{"norm_place": "pre", "tie_embeddings": true, "optimizer": "adamw", "schedule": "cos"}
MLP neurons of a small language model. Each row is named by its layer, matrix (up: input weights) and neuron, and shows model dimensions 341-511. Each number is 128 + 24 x the weight over its row's rms, rounded and kept within 0 to 255. Numbers have three digits each.
A block is one neuron, or neurons of one layer that tend to fire together. After each block is what it responds to, as a language model described it from the Wikipedia text at the highest values.

L2.up912:103168098129109110164127112078141159135094116134109115178114125112131115111131106110118130140166142154182107136104162125123149156144128169132134179122138157100114096103097154112125153117118072130134114163126147119118088171133100152126140132144120176158121145082120092136142121130120103144106128147121103179155103130137154138124097129137160095099101150099163136123106102173108128140126155154170097179129128120134153124145133126163111138156115158124105096122082086121113175141098115118127102144150170139165150124137
L2.up1473:119154103127105107120107116086099126133135107137115108157125108137137084108152161124149156107138140111136089130094167119115123135101118194125138189109101162101129110084120134104122153097150144135171144147142138128149099161112121113102183136163109226173106149093104114179130135113119120159105160120122165174158127123099105156152141094130146105104129177084119119082115117164115104144115128112100092145122108106090151140131089115145139135168112192163146089137120108124140124123141157145097115151131151141137134114152
L2.up1679:104174096102125128127136106089113193101113131137110108139120098138112102114153152142171146133170151141164106140079143135116184119128102207141146164104120132097123107088106139117125151092128135121163140150096147163135074136129068155119195171126125167141090155134086107137149117124138114109106158148164136154133066133105128123174168116125118115041095137139131137115109077156130123128164132099111076144108118124132150132103104174123071114122150170165120110150104137120119176107130140165111131141157117127164131140128
L2.up1728:083188081106132119128112144098131167131128104159139138178111126129109122093105123147129130168139158166138097134159121122108180126137091180123120155093155172062105128114100133155143156136127129152148111135144154130123109125104096120124162134146147170174106181092099149188162140133137139135117163139112104144150081154098129124135153082182111078115080123102143135120138151138119149125143143097157106175162126106139128134096093138155093120145134142188115130176116108122114143120112142160120111142115120109157157111127
Responds to: Table row-start pipe. The pipe character that opens a new line of a wiki table, such as a header row (| Party | Candidate) or a data row (| 3 | De Queen).

L8.up56:121118139121115153147117170119110111087142160098091135121108124127116106148127150131168108132138127121098137143085118165163171122127187117103117105125125128113166068152106133092107098149108108128121110105145170117133156133084146127120116158125082126131132105132135158128142147150100172167137147100150145181132114151082161100118112089111136106109143138150158086098136109122144134124131107127119154147149132127117135152124141154155081147143160156131136176158147118131132128146125135088131125110104122094126142143096
L8.up492:129083157090086102132146160115118155155122156120113158113130124132140134147119073148098121114114176172124078156149144166108133101133127156082111126184153151131160093116127153075150160144135114132122153102183155129104159130151131120082079166103115107119152143121128134109167158153124102118128166150124105146135108119139150096143120098149141116095156139131128090107120098139154128143124084133144174127116166139145170093128159160127131161076092116121131185119171135145137139147137161139113114117128059104133126116137
L8.up520:122092155118197145136148132143108160110148132133125170120136091157120116126124138135136144090139181121139136139144116146157152112118157110112099164139114159116182123155103159131126087146135132139196129134146116137140192130160120107113084131116123155110149160149103145129143143134131121144097126107109146159080106095115116102114138087119117100131111139117132146093150114118109154145148122139110098063180126112098118139097136170118142129127132163151117160165111128143164129099135144119133135081103149123096127095133
L8.up975:081137132155146091141144133118166125111140132137114148105138094111136138149088142125157114117122112079136123143139140116084168156109089127110078115169124183115190096119118118072154131192093155166176101128133122160099149121109079124105136112154135151150133115145097162134111083140126123119104126120118090159154165122115129119162106150135144117105108155099086119126133133126181135157100134137193080120146109152115114127122162132135121170103112136143125150119117119161161175157143119145119068144111182119120144117142
L8.up1534:088130116146121145137118144133062130147139142096108141089140130140105111103101146158154118143118151102165181152116131128159131134119136137112135112176177130116092131138119085117126094129090114112154153122124191113110138131138120127079129144180121129137122142126161151111141130111124111150127146111126196137144148120113084121107146107133162095117119112096120128104125104152118126129140087135134123092119107091093136101131111121148101128110068124146108101123117135145142171196181158133097145158058116127128189131096
L8.up1725:110156134111142137110139160097088126128163192129132135128146137135128163102128148148146166135149107162094139175152093125130171078076150139132148152138159140126104107137142094130116098117123116142146124136155122123153194115103139154046119119167122153147157150087128095115148096156166122137089168148143100128097131139120100123102128094123209128126113108134134136116152111133132148173128135132122146169170133124073129090112132147161129130123106122175113157162110117166093091112144117101134141118106107131106160134108
L8.up1970:089147101084103115106132137130134131127124116129142098098117079086097154103151125132132145163141121137132134170114142158140118106119128133099117113123084170125111136107154135102180099148078150091160119145118144162088159151140121087146127125115116149115159082116134142109121122140111102124146101093134147135112138136160101114139119134156183131133129149128133109148137149125141125176119143151158113137109139117107111140134174142165098168132115119146162172123089166129148120174118119113102113128117082163136177124131
L8.up2014:129133123138176117151123121145100126155161187140125126125130116122091127097134157103128127130119136151132138177134145097165151108128166141101108127145100156120171117128132137082141089103108135186148148131102146145154143141103128167122093101177124134134135135135142137107158113104144131125118123127116124117136155157118130157120114117142111120153088166115143108111134113144161146178104117128121144104117172129123122137120157144126112103077101125153137137096073096152147111174098148093138122148145117126126143098154
Responds to: Table separator dashes. The third hyphen of "---" cells in markdown table divider rows after header lines such as | No. | Title |, and more weakly word-joining hyphens, slashes and en dashes (Counter-Strike, follow-up, Indian/Asian, Velocio–SRAM).

L2.up213:119167071115157149131177088137119114126111094191118181123119114140069136116162116125105114104145161175149125160140121143121099139147118117101128079148143141115112127133126148152121111127104128105171114072177125093124103126131121124110161105140119106125118137118126114122158058155137102085167153138116101103147142130129118130149098158110180114129064151129145174117117175089139163146128123146140110121175186129134164104124121140097116087189133149136142129120116107100119106174118112127157120124139130142162122133113
L2.up632:124124044142135165128115098171159133143129101150107171126122150149126121114124095118114121140130152115139105140103146114099115128165114127120148105107097122084103101157171123155114100137071150151140111107114136142101141153128139123086154072135140103163143154132133163098105098154117120130116145143115132081147117143144102119120105122150122100147075122132155137173175143109107116143115104119171131108126203084131108143100131138134084090163131154160131132145123145062101116178135121141118115116132119161149160155113
L2.up1850:110133089142121180133124109157138159124141108173125138114176147142162100113146122095107089116156150149105102149141144147115099165119125135127135148163149134100093132147104151126119127129140164136202130122137140127133118109108165142092150110132097119140113145140119142090090125134142135113136119116124109107140099131131142134111118108129173086108087160089132122151165168090131116107120148163131118157147188130124125133104112110122093104171125145146110105143140119102135131186169105151129116106135147115183140149143
L2.up2045:135157065147148090154098121149134141129100110122138137136131107132153107116125152139149111111159127118109110108095142130115151152101108127122118100105124191104116123100145099129139116111085133101190121123116144131113119140147133147093187140113120138142078094127138125085109112149125123137134134173091164047147132122134112097168120132119141104111117136141142143128181109109110086129078123139159115140167137106136133140094103119097119052124161131126097078136119102047104117177157110108136093082123134145180148129140
Responds to: Quotation marks and hyphens. Straight double quotes, mostly closing ones after a song title or quoted passage ("Crazy Man Dance", "crossbook swaps"), plus some opening quotes and compound hyphens (anti-tank, top-level).

L5.up770:101165158133104101166129097122149151145099089107079113103132106111155134102117125135140161150124123150172133118151105142118112122130090138114101158133090138111097178139116181131117117158140124146116156133084159149124111141133112179138113127115121146169147134141121173141146110113127114092140199149171131117113139138160147097172124121145114091146090190142167158154114121115144134143129093126135114112145106115121164103098156149118127096104077106095140132139126106149093154156130170151138125167118127118100167121162
L5.up1272:101139145132105119188113080123137086104132141153091145143134093117161113140133087140095144137129155188174097120138137113140108110125068137109090128160133117127110116108145162136157150145140093132140107121136129120122134128155116142089119134157118139132133159100085190159140082112100138113112157120164142151116132145120159130151154130129139118078071175114150165122143159133166121135148157088124103135173112112149109129129121146140121107166087127084132136129125160107145115140114150134108117174133147145097180137116
Responds to: Word-initial fragments after verbs. First piece of a split word, or an apostrophe before a contraction, right after was/is/were/are/he, as in pro(duced), tri(angular), she's, I'll.

L5.up839:114157121157169130127152076132136084144149141160153134117089076133087150110095120128162098152157102130133145148128118115108142118091142154127166149136150166111123167076107163102132129126100128115162143134108138104140150120113099116121146145150128132124122148142123147095133083152142128116119145075140135108141122134108122088163120138156156121110078124140111163159132114075122084159088100173152100133142147114169152115128121130146129118145107149146125123170071099111136147175106134127088111155115090147130149126128
L5.up1563:141206133137187076128174096143136116153152106171109165141103095153114128097115095132130121135140137163125102099119112149110117119091166155121107168136112170131124121112081143157171125096067108122161148139065190114132120115129103112180143147122143128124104144122098150119181146137145121093123124084109131092140107167073155100169157112147140106087082100103090141133144120126164113165093136137134097126160187109168117131108121133117128088171139146167162117158108153138130128171116131135105150168099097134111141128126
Responds to: Joining punctuation inside words. Hyphens joining compound words (Victoria-class, system-wide, year-old, thirty-nine) and the first closing = of wiki section headings like ==Early life==.

L5.up1549:099127130105132139137138118097131107137160132109133109123135132127097102157136094127151122183142140139152071144138152077105117143154139119163101150140169097103134131091141112089124140143125124203147147088114080154149104168120099127169117147099157127112152068189164129155108092121117117127104149119127085153137116122135107134091137137129167106127146104129132129125111132140137102151154097155131109104111113154047115096097102133167122126112134128179105163074130109130121164142155135137145128110085122123112144131130
L5.up1882:150125119098117190141147131164128107130144166134118173100164130117156144144133125126157110132165124140091100131146138114147145133122100156123088142140183102089161109122160152097114155147136137163120152134095107173134140123128142177156101132147114134153140075117089177125096122132124153136137130160148110154126120147093150142058122149123136089116155169117139087115124119109150134106139128135125115159127139107068171121133065127122118092122114134150104162094131115088105155130121125175120099146138103089094152145137
Responds to: Clause-opening subordinators. Words that open a new subordinate or relative clause, mostly that and which (so that, announced that, works that), sometimes but; also line breaks and headers in tables.

L8.up92:105093144080111136166122127119128166107118134118139136129120129135151109100118167134096131155166163156102110151090141158072110110153132172119133136100186108077151098096124132116119176140111116190106148128102128119109117125132169153101120146139121142161187157086135145126154134161147132140111138103122091163120091125127147113142114163150159086136132143131148100116144131114137161134161102144147147145124109116118115106142200146125115118111105094141149109114142097099153157110118121087104098087133103124145118121134
L8.up101:145147139076128089163135114107157134089075157161074113105105137145149130112122151145121143140117109138124124149130162118074107088118123111143086126122105184096136107098112099101121162120138167159114152128114146126110095116144138127134123155130118134142117116098133094125138153120133099131165141092143111147116133123079110130177136088130124123144158142156086077124161127081098192164118141148126140103164112073122144111136133105120098122136142122120135094077102116105142136117103136130119123119139129109135116127159
L8.up572:104144096113147143151103127109118157126104125127125132148073134066125139109170133112119116102109141107179126109135164083132140123145093129120122141114130177115135068141124104143082155144141158174124121138101137077072083136112121129137143164113188141184135142132136154162148108120139118124136168115110146118176112102148112105143169157137172117172160141113101096103115165104101147155109124106176136126135092124130129117106159120105128140127118113150147127126116089135137153138111152120143117121142132118121088105113
L8.up647:123122147124114129144128135130132153136085152136122157135106074116142152147143152126121147106131132147099093172099131146125142151116128152120128109137149142109135155117113117110068151137154140110180150134163139081121087144139161148101117136130126116115145135080142144121191138144119135141171117085124129146133135117104149138127125129144127106132144089111086135117112094133127109122126133164091127111145107120176152094136149178108076122134120166104122102147126113134143155140118120132122117093113135083155134153156
L8.up984:124126131119153148121124156158129175136143149165092147123126109135118135138157153136127092086169088092118143137101127109122128123132129136114123166141119150096182129120101118128112113164150152107120140144111172127145136138103124145123134139124153106152153128148158153138158181145167159088083114074151129131124110110084139101152119150191110123138120107140102128093163128095123132140117095138148130125126145104134122122148129119140122158152086130177097132185122093116161155193124139138105087143091134135125101083109
L8.up1434:137108152108115153141112130148137089106111121119135113123106091135137098114115087164134134111140131131130134157145150132114127155137116125105149105132198117133157105145104146148089119111135144140174120115111169070130191117123122145103100077141118112157124171116125180137155118157161127130132105119136142134123149136088145126122113120144109124122117124139141106117116106128155145126155130138168154116142104133131150137159141136107085106128165151155117141120141131149162094159160107108157123113109094121141102072124
L8.up1490:150105177113153087133117146110123094137164149117116090113119107095112128152159134133138102106145141168115121141135155119121129131101142167133105128123136144086167176159100175064137171147165165142142143085115120120127160091128152136120110131120120179155137134088151163117144059124135145125129162141092114147093131095142111148138127161145140093146157121118122145127091103092165156132146113136135093165092107130155169128091105150162155106146133163129116108140183134103155162159116120139129113135152171120120127142099
L8.up1962:111127130139140135121137143150126119128175136146112100165111145143120123119122120145131088109151141094154168176132150087117098104155124122147052169147143146140117166134180093141151152152141143142139108168061160116124088129151114120105115127101129139160103097115105153119148145149154137130141133110109141145133102128137142083180190144147106105111129162143150099098105128110130127138119099128164130130174107113101107097126123182129091071163093145116169126117144155143124114139086134123110135116074174152115135119112
Responds to: Markdown table separator dashes. Dash tokens in the |---|---| separator row under Wikipedia table headers (squads, election results, league tables); also sentence-start He/As in biographies.

L8.up38:137131118110135131160099143131091055113122136118136114131140112083098157170126119128121113115148124096147121131137133150135162144099137123147126131138144126072106126140126132181108129137135102140099118142174129116124123119129149178135109154137185150138148157100118158135169092133124134109150122138159166119177080159141139129145098097135097065137128166073156085150164169083110123130115149135112119160116114072154166122124121114139130114103137112121141142137142177196140123107149185117088107126111160112094126149151
L8.up359:127123120109156115138100098112094155132129136120160078115118119049124134146107107149162110132131123128105157111122133110114141164162184100118137115149153168105124137162108124139171134113133119148142135109144117123119121111129106129132163108192120166139140116135108154145149127168118106141150121101122089143143092167121097137105158144130120111115099115078142119146179137130109076150146149107120135120162114102131117118110127137109118134111158117108163147124103156131117119106146114119124112122137104117157124132143
L8.up589:155141108119133147138143135150104125113181158116115131119181110120113096195118167124153095116129173103134127133172111168133138114103123159110172096140107099099103131151101150090137174158113141148108112107131132090115121122132095141089089119173142169118150112078107151138127094152132157085131119132135143145147127114100163162095178124136124072132115131111116114191165143098155130126099141156122100104129101117145139132100080132136109106155137105159091120145139145192127160141128128163102113134091136091128124128090
L8.up792:105169112120139111121120089154109115128138106136133138140147045099089163110106172139175124169118137120152120149104157143112137115100121105135161104181150171111105124093087153096149140160160123098143137111125138146103165158118131078129111151094151120135148114110088107127113055180111139108105146133172134139126114152117130111123106144140163101124143072067127165129120165087133134154136160153128123136124097076185151131120131113120108130118125106164140143115125120140139146129111115148098107158120114142133140113145
L8.up959:122149141154156134139125126129145098139141128153153097104074053063111152146140118151166099130170103102166095099161121115096126146127094134124115142120137141097147144111137157110139166118153146159152098060154112140102131134095108136088111141137181103126081114144128179151146082126166131115110104143129098105167113116114117119115113174152108122157084100096151134172138145160151084170110160127145117108128116129136153157153135121100133133115135130139125150156125133143099121146149121159123100164085117100160154108138
L8.up1141:157139121127168144101155090143127058114151171139159103151153115134117127113129128122141100141161105129136108132088144119144137117110129116113154102119152123125111141139124136115131114144138127106113138125143121134097140110150112119105133129132123125099147074116073144143144107175118122114164156110127142086198087121111154173100106141118134072136081115090138103162143149181189118107117168167127117129097106168138129138138097144133156138113114137159125137131154133121156153140111136114137146146141128145090144129146
L8.up1468:125154164134123121133131136108111092145154100135142114154120132134092174119162101110178133112129114142071143129111152137134149138118131145104130155144126137059162134157102087111167105096128153129149122147118136129123096110136127132151120155162123137111104138096083160087134116162145142133137144161110152128132120152140158129158146116130135093120132124092120123136162143131132114117126133163068050141127133122123134134130130118146125130140158129150114132166087144099146157148100132149097105151138133105169137144118
L8.up1977:148152121106135147154118101146108085115106138123121129117112138130098114166137107162092145149147114144135150130140157158128124122145188159107150116136103128094109134113117107125151135141102136129134129124138142154060115105139127100092130104156146106183121151114102161110129103160133126122122127139157067103167105157156162110115112144147157097133134190110132136135168172082136084158159176137126100144096159122141170097139115131159139110101171119098125118166093147153143189143084128139126136136128134141127118131120
Responds to: Punctuation after place names. Fires on the comma or hyphen right after a place name, before a larger region, e.g. Orlando, Florida; Cluj-Napoca; Mecklenburg-Schwerin; weaker on in/of nearby.

L8.up258:123148125142154131107119102135095141114090142133101167108126126160076147118133142133156149083116180119147142131089110141163129136118165107123143151181154116108115131103147120140132158106159126135135139136116143122131153151117130153163125110160119129204164148122148155090131103143193129120146121100129142090089119113061124129156128122159128105108102203086131087127101141065141145124110085143141163138115166126148161109123111167156089139147143139115154099141093150111161144129196131162128103182100133129101112155120
L8.up472:116144144125092137158146119107096145069117098147155112162117115115108150102115119141152108104111143168160111130132193097113115128144131149127098166146138165110123143118133199117112091147125124152117146121138119086123145115102114163132114120158146138135110153143153143135136123161131098144137173145100132140092137120134131134198144124144131118144132158092122177111154092157121136123131135116152113117159142110117156131130148185076105115122124157117157121150083114127117174158113109141088108153138142136153120169148
L8.up684:136111122083129140134110120146114172156130097130091113149129079099136125130111109115139136164146155169152056147118118133086156129132128159100074162134141123103155122157115155081142176127121135156111128133166137108095129143107093108133104134143136122148135123155115104161108146151114123126140145123148150171131144120167130151159145143148161097112141128102135146130151099159108133095119160089136107132135129149069132097102089121100111140144096133142093148174119072140151114102134136138154105129126169160112154132150
L8.up995:176117126132140092102121160104136141147101106135109115096078098130123094138138121114166116141133128195162129091079134125132151118131126123108132138136124125103153141146085163103128153159133126183134144109114106145112147134133115148133109139159122117103147132131122115164143149092127118120110153153146129112131102143173140143113149148165137070123130165142130162179131132129124105125098111138129137120105101153078176129165116155112090148105098122137105110123068130075169147157097102140085099153110160118092165116155
L8.up998:127111129154140164109114108126095093158097119144164128140095083099099156152091123114153107106152164150159080139124124092135107141112171108093090162128125113088158134097148200110116113090074125160167172122127122141138115174137155134126109164127153118129185163133102135142143093143130055135134147127117112147092135105122114148113121124147120106086109133119104173153119114123146116132054116153160111139146131142132105133147147163119096159156151136131118100136108104140148124130102134131117078132123126130079145083172
L8.up1009:139103130183135149198132071148092094150086134139113098114102124106111123159138105137113138124156133191136159134119130100128155163145125065103134154110109091081158125119149174105151110145105162141190131118107144175117144138074119147111090128134122105152144115141137146107134139156155109101121152135094123118099112125102161117149124130150113110157107124098109170145117141127166116149111081162128139132131175129096136101118141161167118137105116132098126093157131081138121095139124111152137109118107104105124123132163
L8.up1877:129109079106098120151117129124081142135114119134150108118078088156148113137133133142124135144135156125130133144126128134132097143081199139130128166125161097134133148124138153126142127134147107095134135145143102116120120129103109154100084169122168120176155139103132099141133142115144085126162138129154155125145118133130104141134125106144183093128118144147117157131121151155142170150109088101145123132100143164081150109161113134166106169201082150107097083136142166139106123157125130138148107141128129183094136150158
L8.up2039:119143136141159097127084121139103102131147165143127096133108121130124127128102087143138108113124143133136120139123128139094185158074129133152100153162144106096155147144076123138110156123148136142128114173116129109127120113138090176163138131127116144222133132109151119121157136118152125117161154112106115150109111141170154167178163147149133104118114133117143141171151125100141136101126112128097111128082121132136127098131140161162114141145130133108139101124065162137141145093090150131101092132131125124108137155142
Responds to: Word starts and quote openers. Opening quote marks after "said," or "wrote," in quotations, plus first fragments of split words (gu-, compl-, expl-, in-ju-) and decimal points.

L5.up472:113119117169099117101160127182091133110150172156123146094131132087113117100117127150096112087154143171102146149142120119126127111120112107119145105144126133076163142129180143105135138148103162144162135130129139133104139108061116120122096128145164114109134148092154201159135112179141106107135141069102142114133133173084124144144130146153127094167168107148171168106136130144155140131088087139138162152151122111109116082130152132099115124107105098110128137112142121079174139153112131134152099146111093156102149116115
L5.up494:159150095125102137146126132125112163138140145127117128171155136130122115129148141134140116097114200146110092120132131118138125095128167133097074127123141164105136135120155096103123136154154131136141133141170116109108099157132159127083133116162164137117148174084117118111120118182144148122125118161125121155159088150162113129105150127164135101115113137117188109121127104152154147150131103145113135169161152106109146130107122101117121131146095122151123164098145142134163121170139130114105102103080145101118155131088
Responds to: Markdown table separator dashes. Hyphens in the |---|---| separator row under a Markdown table header, mostly in the last cell before the row's end (election results, track listings); occasionally the newline after a header row.

L8.up204:103142134129159120141123138141119114074124144148108135118165117098126099088177110147151136138132113150134115131116168100103144173129098156130085127151157168119112143121133141151120170122068148113140171140126138118106114081126099086148131126149095145116144130119094141096162133189088105167109126143194103144127132125129123158112175091158115139078146109112157154091137072110110141147129120166152103093084098106113151106108075087112129117107115139147093173144117123109125128164085144143106138180142153141113152153149
L8.up827:122122151039092127128132131144112128114139097128128092151144148095133095120103087116149097145121156165148114146130127096087119156127099164113120072132131174102138126144139126079126106130104127157149152110120145150121112097128091133095136093122130141099142124094141146157153158115119098116140145123161143134127147112077086122159160128137121102079134109150091132080125080118125171162106143093198111110124117100089137102130152127154119138086118165135184120116123095120122143163155173149180109151103117129116124151122
L8.up838:130134114100138077093145110083134111120157154138131087126148139130105138133091138156122111152136173110152135148154133142122110127146136149121086143138171143105113123116094132129114170192155153139114112102148130148141143093130114137143151096133147150136123111134163168125115103114103152127103146151112149127096119151117099124135177124147115104174133137099063110103109135136103138138122138137110112138137139080100146131178091153142087140130128101154065117172170112144131166157128134136155124124114121144124171149109
L8.up872:149091170096102106131126156140105106132149162151134103133109124162178157111120138124150109111205109109107060163117105119139128107113106104102130112109194148071141105158141138105101127139128136111116145110144125133130147151125105136167121156096162136127153160123134181158120138127128160124161122115106109141110146120123146117115146117113123081142159124119161133121143119152141118123122102125171119162132107111111145110140168156133163139148121142148126121111164100134135138120113150125113082113144138104095122113158
L8.up1396:090079134109155110157128134142133141130145121144136129129087146128134121134135115145163114115144135144134136133145144131112111111079143168079171193138136124109142115141142137118150121224139121171135120145137113109107178126155119147059137169126150102113147155122129112150145125161150110138171135116154125134126125142113138113142143142131164108122148179102096119101100162112109114138113108168141109145088169117138136092110077143106126151135087123199128124113124131118158144137150112116141125163144067100127163153090
L8.up1549:155136123125136140086148164124125130133137100118090125141114094128145099100104140127175165092131129148138146123079142093121155086132147130137141154128134120111134089134124123099100120119086116149177139147144116119121141072127100116149129140133185113146117160111117100150096127103092113150151133142115129156107137133109113125101168084138146088108165105135137121112107131076128147122096064159120132113112120135137126102140119152139134113151105130160101138091109090112133163124118154163119126176120130148087112147105
L8.up1570:154109131112154134134130121143161107116159171158163112164147136121134140127122124135142114171118183124167119133101184147146140155124145164113114084175200150113092174108093137102129135126107138142136120085110140101143104112140098103157164152128150120176176119151115108103146137113113164078130138148107147113107149109085116117106125126139138112101132084116106125110123106138156078128134120149140155113162107125114154088156107156077156163103096159155171110098094134129123145131108081216100100145119132151125152131139
L8.up1653:131139123137120152173159143161112096130144138140131097130088122124125160143110082128135121101173116146101147138083145092153132118133138147100134147107118103106146120135129100117072149128116127204130146123092098113086126123100080167106130169121162124156176114163125126146136144125129108147175106093166136156077134122128129176119175145141109082129179156191124128147096113134110097107119111113150133133151140151104110141105141107119171167168127110152124164126129119160147126126114139129149084154120131099104119156103
Responds to: Clause-initial subject pronouns. Subject pronouns and relatives opening a new clause after a period, comma or semicolon, usually before a verb: It was, it is said, which fled, there were.

L5.up816:082107139099112156124131102162118143086153125159103131157102129138112157111099154174127155104134152157102106154172143142122136125163089102086133124131129165091183151076132150118158161133124137160169150138128104123125127103099085083131146139116164187143107136112096137121125103180115128139143097130081142094139085150086083110149152109160140126107164108117121182094137152122132141142151085150139132151133125104124106093119105167096092139147110131135108104111154125118169185145143132131139097135096134174158104130097
L5.up1983:143100132111115113131109159178099087106150169106142155135105126139148132091115159149134150094115112136108152118107115099144117126111129147124142080118102137082189119126141125132133130128145141130164134081124115142139162131137131115151118117185143149168160134087119164131125068175103136154116151118079125139147135181130077086129141110159130109142170163102150132119117133152116162137133089130177120146125202048163115120137096154129107104181087114113132107118138132132174161157101156140120100117119129126124132089106
Responds to: Wiki table header rows. Markdown table headers: a hyphen inside the |---| separator row after the header, or a column-name word starting a row, as Genus, Team, Date.

L2.up751:122168095131101136167137100145129119115108118166158126107135112108157126133148130106146138113176142145138060117072132097134138111155148160121126166137141141114155139170122145121099139105168152126187158094116159120133138161137153134142120161185107133146112117118131101093142150117112102120166127047124152177191102137138086136119138165148120117124105123140088116082078142126143141139115144161131083108118163132094088129136118119134106115161148169120112105126102105126119120165145154134124131141117149141149120127147
L2.up1484:120128086133126154157177108136115082113122133165103128140137096151103126121129137100147057083165125188166083112122124134126137109134158136121129152102140136131106115132121147139084125126142162127150114071092124086139116159140164141120129148162137133144156150131126123108125120112152102123162130133167153173127083138083128147136104116134135116131119169076112139148117150129126107164108120139183120138093147126141160143147090115109109102167108146130123157133143082171119095172118138146106132137138158079166150120144
L2.up1705:167171103110126157139181117147127109101151129193114156112119124127150147106138124139147126151146115158117059123081145108141147167168100147102102145172133164067110134167116136115125119139129181149161116146112132122116093133115111132121107127153149132182110128100093130111141147139116138124145142113129116109158144150102088142111153162136178093115118117099113121175110102122139149138099148149115094146115135112107126113103112114118091086164120152106084092097146107091128131149113124162125068144124138122153138145117
L2.up1706:155173128096126128159162108116126108107118131151105117121126121132103138143130142130124084109182149114135062111119123127124121131150123182110139161124146102114138118159125111117116137116127152135133145106126118085104114115135143111125120151127120123150119160129115097101084089120137117113137140120125111151127112147094136155131120149117140121131082164106121146154099118115133154134110122143159132149085124129123138142116122138112112114134118181120115126108094112143129147169096111134124096142129133120118129135115
Responds to: Newline after headings. The line break that ends a wiki section heading (==History==), a table caption (District 19 election, 2018) or a table header row, just before table rows, list items or body text.